config.yaml
num_key_value_heads: 4
intermediate_size: 4096
init_std_up: 0.0203
optimizer: "muon_variant"
lr_mult_down: 1.5
MLP neurons of a small language model. Each row is named by its layer, matrix (up: input weights) and neuron, and shows model dimensions 357-452. Each number is 500 + 50 x the weight over its row's rms, rounded and kept within 0 to 999. Numbers have three digits each.
A block is one neuron, or neurons of one layer that tend to fire together. After each block is what it responds to, as a language model described it from the Wikipedia text at the highest values.

L5.up219:531577485616452502545550488396509558552396540500385364477596543530534530489511625493554588451492506539487467433565519520406518609544538451437412506385527550473526551477519535521417514576517443440485422518502569402534550492569521586561491515491508540455467537434443476468498422489455452438
L5.up497:491478420560485483493482414434551515492449435492490495495577492495569502506504542501581549559551631464552459496528499536485537557471472532583539622555518409481540460581429464593478487519564414505432428487535521501425536434562486506560554546495484439486517495515547367537493519505545457446
Word-initial W/H pieces

L2.up2142:436546575491547413432450498520529512467543477543517412493523467473484487441444548493505574495515459564461379456517401503532663570482506505500541511509609561496450465428453452532634424506536522455520409532422559428539516516575648412571454582586503495559502543478468492496443562548538533421
L2.up2796:516587638482538537415504485533397443516575459609546575581602542506429487547552466515510465574431484616621408424467470379550423542464519514534514539430527462512462467385488489522416562491453472512508492492518530469489483542526551485530422528440493525512505418504471507438501528516479468421
L2.up3021:468475495501471480386470455455480596495516539406415464566558445492568549567508478501505545537557456565477545534451467465483557505558442447502385511487543598497573545523465607514571469502515509558532519549498515453522508392515616441568453444422515597522564588409469517518532556458482504426
L2.up3255:500570499488554445532519458483462514549608530510522476418450481514459445475539513519556642428426489519396510508473580419467542473537498513452524511433490491478434476560440572523528451555482447569467534412540545530469546461485489433649505457464410528454486472434535491486521563474374613485
Sports career terms

L2.up314:563480521516492499590468474512514443437471587503571502507490522541508553500563489536440459345571504598536523600521465558389442369387512495508513446491477452465458502501553546443582559444453455516452430508473425467511451567486528489602463509483464473438572504543598448435495512533582454477
L2.up440:457562563522522538543452467486546469482505514412538494425561583464469552513500559455542444528563489420544483426427522430655485505492441494635528475448402501471530498563470545453521578555460557540476453504437446484367429548544517544502509528524470424492452564520472479492490586538521517509
L2.up1425:544511535517365533412486559472532600428516564460452539576477531573459512443406504497548428555410521539578442404528550462453485480476476399511508502556470577583534407534583611447528469542515531455520551536490482466460441452531510501472454528501497471500505417473482519520544478409533558473
L2.up1876:508538497397344489512519439519532536581522601507423522399548469540468540489515473509468475412464595618482518428522435542416517578541593510606495546505460484517581339544543533480515550459495530490532446488515485441497449541532573553588510518465453475478561498527445533534433480524523555473
Name-initial pieces in lists

L5.up1110:406515501510546464449511631465510506510471468511500494477548509492415457384521456460461500478514472494479479537481373515447503492533488502482467504492389497503528440428494522494439470492556678400485542497535486521451386527503548481501518495578513572504523485401358402436487545610502490523
L5.up3140:499471577486454529425433502598523519496437485458541532514452438530504456504513438419528578604453524437492426512472459504527458399423491548475493522518516483562510567448553518539501415455568522503532535585454534538411480564452533481501458512536524515517509474472544562407552552473556468507
Mid-word fragments in rare words

L2.up427:501476527481500475555537498539468496558523476496556500452484498614526501453568564547423420531439500504451434522474554568496469476553538457469487551541500513463448526497497493488489426601457565454396504507535485423524479403468462506491523514399549557607486535453473572547552578530508508563
L2.up1123:521539540520485449476545577470488592543557514525505439482533504541505525521487521500480393492448431533470485550519506523573474328425508494584523570507508521448492480576467502535534537552533458533458552537503441538475470502436442450381523468471479533545500443469567548510500524501505490575
L2.up1957:507516534453538508511470442433525522556539498598452511550553574567615440587496415518477446564471533439478515482485518411523435469506537601530564489514433485551512462466477595511457535463498442492366503538519443495509513437549410454483403475523516529513424417596510528519531487484477494614
L2.up2290:563483437514426515477617546502506490539550485566489335479464513558521510526608457435567422530477435547491519630514470470506519452534511507511533487500425453514484501532500468531472481586474498567489508429450331447485495569469504392568599470451471521479624469499519483458509547612423484499
Degree and approximation modifiers

L2.up280:522446471550560385557547536459546535487640500527498429459456615516578593492513506505522494471514567474443572447437483478488463532407415423555519537437422459541531531590536549484454483502509533496499484511537532521543498557519480485461493494609426443432463434426495455408477508438391519539
L2.up1597:567504454502537540511480452497486521488533440395464578467469490466495455536503451454553501579471541572462515494507525489386506523473498502502522515468504576486533452508458409460491450477516361442403447565596475467425502446505483570509506446443648495448464490519419431394464485495496451483
L2.up1863:557446443522465573476529525433491523485523576449452490406569532469510520520560526443596509495410522525545534476423508477523516634455453408514451512513474522485551555529450464491457496442594483552512461487499446474489502494502458493571531480483549522387462600536452392422424468447446448556
L2.up2661:523463452526472550481556456491483593441556496515454536539447516437493587525542458609564520471514434480499531496489507469494448516415580483509540490613475470429458543447508452518592522575538447490554573569501450502550447544530501538467482541564461490456442579517417515445527505571524533452
Military and group units

L5.up850:501545415554434604435498483587475497478436384512490548430531426531523496511524406600534442550509531525488534539543549495470513466498480461527439445518524462413513481501532441565396585499500479413560497428556488529476508512351495577503457385488498481454532465567547430460440466479568495555
L5.up1740:435593444516429446456448489513569568463417559542494468350493543581576611512493525507475531471487592545464517516469479490533462505466480497535487482434489526505571505529503380485539518490388508552510628527512483518487433452480514453559496479438433523574495410544501552414494471452484421458
Clause-opening "at" preposition

L5.up1:513498581386470459439555488474457511460491471448507519540546581511460508509490466483472510498445466414561521430437512556464499538543478490548500493472473536517455497402455499612554497533556453486499541480477640557480458504468527471533525579528429507529511446498430540469499442526529542477
L5.up2063:498461563462511535527516525411492473514538436468463482469591458452474400415471482455484534431451569472515523386529468560578527499485459519549541486552508394444526424515536529535476458436498541607457469549617481483454543484446553529481568552523502447555586456456480519587475489547590526474
Football match and roster fields

L3.up387:450498531541513526514513471506478579509580464577576504540485476467406478481561421539522469493469471594533547509546522460579518406518504558449496593517446555490502507532522526451442433612540565521425491511401530494499479520447517423506500516512489428414483521477475434423488508580486435460
L3.up471:421556508397503492407505448441514577458482483651557503539496474524455490471507497528461515555451473501467572562567532433468563541455490579504512625445480441478519485520557543455511464507616539582558518488477439547460492513483532422514514469493518458554529495491455540539569503532455507542
L3.up1543:451521481362461514500452474504523544442557553495511487504496508530526432463519488522566550499528324493552424527486487478531451491476465499542465444555400598564481424476424575580408479525531568525509505531531448444510479516423559501350454486465497447554485575547421467502398442440384495549
L3.up1654:416495466513371466461518450646498513465426504533512493495538443495557517469636493543447510437463498478525551453521527468496566469493376424561462568595570440581487496531547502588488452489525493523482579499488576489481448537438508459471465457393494499511552465511463429499451506503461465502
L3.up1820:526533401455440596477448488507473443442500519509484525556533447470444478508539586462499469471492483576556491457454533512533503448489493574507504518497422523547402512449602479413523493486505553475566575470447464541500554524523499525530475526560603520467485454496493536502629521484536590467
L3.up3204:460509484587519504564484504537548517602508505552515512438444492578415477478578539471437486536523376529508458498460466597549510441491486486493541563481522476477525565481518469631395526513545521499461415500461517471535469446426470505537506559511524470485498453508484414433569479559434456489
L3.up3406:497522537428385467561488546514492482578610526499449533486456568549510488542565570483382443565457422448559459555494447520540417486482494404543499501432554414468432463497460542477455477331447544569444449525498553390486434454443462484479364446486484528518503532467431498530412578497521476494
L3.up4057:533499530546524492565510596500516442564472416514578473416548433458481557501479527578550487459488555402398528590579505564410483501463524478513482661457466494512605420498564473555426536567581636512525496505470398473472533540478448415450580533516524495501429465412507439489481458462485454546
Proximity and approximation words

L3.up74:529553411493496474485499486545546474474570518372421489537518490426559524461504497494552512470408509485554634533543491475441509469536544543434546455565497457499449455529585497496477524542473552523543406444543436528522510447569601548479450544541469474504555366569524455430481514514451526498
L3.up472:457454545540526551439511472439582452556589476430599447519535499493580476650433460510542493485504491508525554517518537476464512357512549520524498494508496463547529490431528388426457477498397445463479480514570500465488438448429460534537406535529517480479518517507510350555457420486477470501
L3.up1388:461578584489542454554464460518450525492493506454563495480526463499544441510535524483607542524546482566507471523590477560520486489501516556479527516419469469464509523557588538467556512553453533552450430483544396495451473571461500500484521498407493555508472506482444526496542558512455390538
L3.up1489:535481404528412509479498435520555506476493470428590540522518549500493486461498505411568470420505584575420443430615554572520470521520549486448594480557527532542481501464558472474503540417537413472583527493565418488408512560378494540409422555544483483451478459490469518437509473482588483497
L3.up2219:465524418534502653544420467562481558576486518467496480519550599515493451526408492421485542541447582490578534498596453527556571493476491414446524569465552546468576498505578437495499540478489500515499495535514400521447449435557491502397423581466447513517496489528484558470511608518552490530
L3.up2249:441454469486569435418543499483547530594556546560623505481485572523514449547456519457583472397495527500557501569539492594489498487529516469504436474452588468462553494509553588494493538468465522440516531472576540473435548422430404600535476500482501550462472507466483454458470456484470466504
L3.up2567:460514531442511469475480549501447464551525530473517494485489523525457489501457481408575525483517492539506434513465467506462487562417539374580452557529489432543460467411510493510495449511502623542567491512397436525507580570512533559536522545550561492471545568553363549507504446447441456506
L3.up2623:502418472506509395450542448461560549532473460509499538505458488471587533559540512478474525465513520614434497548501539590488465473526433490451598545541489532492509542573502522415476366526579516412470527481555425554526548497488486586475519573510525522469513475449484407472465498474432444649
Noun-phrase head words

L3.up148:598510435593512467592452478478427482474541519454491478448524483424491542498466480474372574474500504499509498442455539450560503440569506613447487529546527485568496451470570468564487517448442490411544485507483537539459631404441489581543540563530507485412614431557497469432511407478435487507
L3.up172:432439480471499480475548465571460522506470474484527562518591473607484429496422430508548497445481512570454403516535526495528518459559591437486546431472424459537514587553469499496450420452495546453457553478449497510543483535513435544430563490556531523488541488467542423498555423447439527487
L3.up2197:497503498562502481549535512503475477498503531507453473512572555508526488483469462476474553512435518519583527470463524447445484542561507627481464508532528509505620465496511491422499418462426430455505570466433587583429442402414528529468446463542485415547642508419495524499438546477461470522
L3.up2919:556504553508413517438517464492490603527601528460526510515534529510510510472510446492489472518480520559468454424531485553574456480579506460437505517522494541544519472495489515466567519363443490558583460433639522473536522544555498486516499428484463516483519542584503530468522496480464543568
L3.up3275:524466540511517531525538463497478560414623525491527464490454405523595526510470436475506453516548498489383380435511521477562530481517476499514375547471525538584551406563539475490524526566474381469459509502553546499484589565484541423487543511578555451432481571558507454460450519552468474447
L3.up3540:597510461492522474522515444480460508534624485434464538522552457457453484429549445562506556466540524550488471481477611532474490547464592432470498458547514423538581444478589412445487493496353383449575539478557570442513545397469598543436480526436501434471623544446501622597460466424526485494
L3.up3930:518524483587439451436515445416491530539537582521462494593525570503473472525461620486484451452527561541524557449515456615517514534534529528507470487586522433524478469488463458602612450419485467496455501527468522514449493535545462524557470480590504507471548464486487585463475486444535503484
L3.up3938:515542541376466475431491455487523458544563579506477500491510461438489523367512551392444494537476533479489540400476447571483632453488547501520439500538502506475523514529470518531553480539486446524501477515476457493471480495439540464553450478466520597550477562571411431534400500443458555463
Mid-name "am" piece

L3.up545:481437441573475531364465520590472476472436516571558514516492483505506521456532439424423495533573494555593367585503529541437552532514581462473449435520582461440470452512463544526477508487528504522500539531404503499564511424548510452575514481448506484497516421462508475470442444462564459516
L3.up613:507504430530516518420593527530493446438523441533512485497543375518496554566552518549536442466511498485511505461487535523586458455582509471490570466483461517551447480511503582488482481434473565516514462607480502462589569479340450452582554483480550430496479421527443410469528551524508536513
L3.up1003:455406495513521535530447422461590445504439455578506512387501494534486544511539581416556485564409592570550417514514493504493479517513508525485477525532533498542593462445517435458434558515502491529560405526609483498471583474498584501467490520494410457580538627417536507537495494511444513407
L3.up1273:481530405466492612464459471517539514493627510518508451517560510435473556527538526455539436559486456454473455553445489459528468504473518546429548429505578487420427475525459548522462455522588444512448519578486533425443566441525598480539493515420473563492611487473409453513411467496534582494
L3.up2806:606483556469438440455489476508526475454467364626459389511452455505528478535537513598521474536496543492552482423446460521550486467569530524495490544517490631439545606487553561457471481558540428546602501565492558414476519460415508470531519462490544566555472469470513440502451520535425595583
L3.up2904:472480505510439533502474455619482433436584370464435536454564573437500488498515470395476457510435438500466446381430519524486418566547423655516522550555499509451511477321574446424476423457515487543483396565538471483512542557490566470479526538562489528562464526407507459442498504549482568496
L3.up3403:498458393470526529511545483567514461482429323585572450462497468535502540526460481447464431489480456429552432478430496522465500495581428452430565494451613496408515428503427550555514423463506505522448466485564508399488578562523561429457539577461512445465510443371550391466467468472525475596
L3.up3770:554471500489466504497481561565502491431526307525513472538577523451515507583530448364486414508392476463476422484437537593476507499561459586558471537522519520449475458463485484548455488401533464510493428555538509403577590527504569443499521526542463500532503569375428496402507519580547538565
Football scoreline punctuation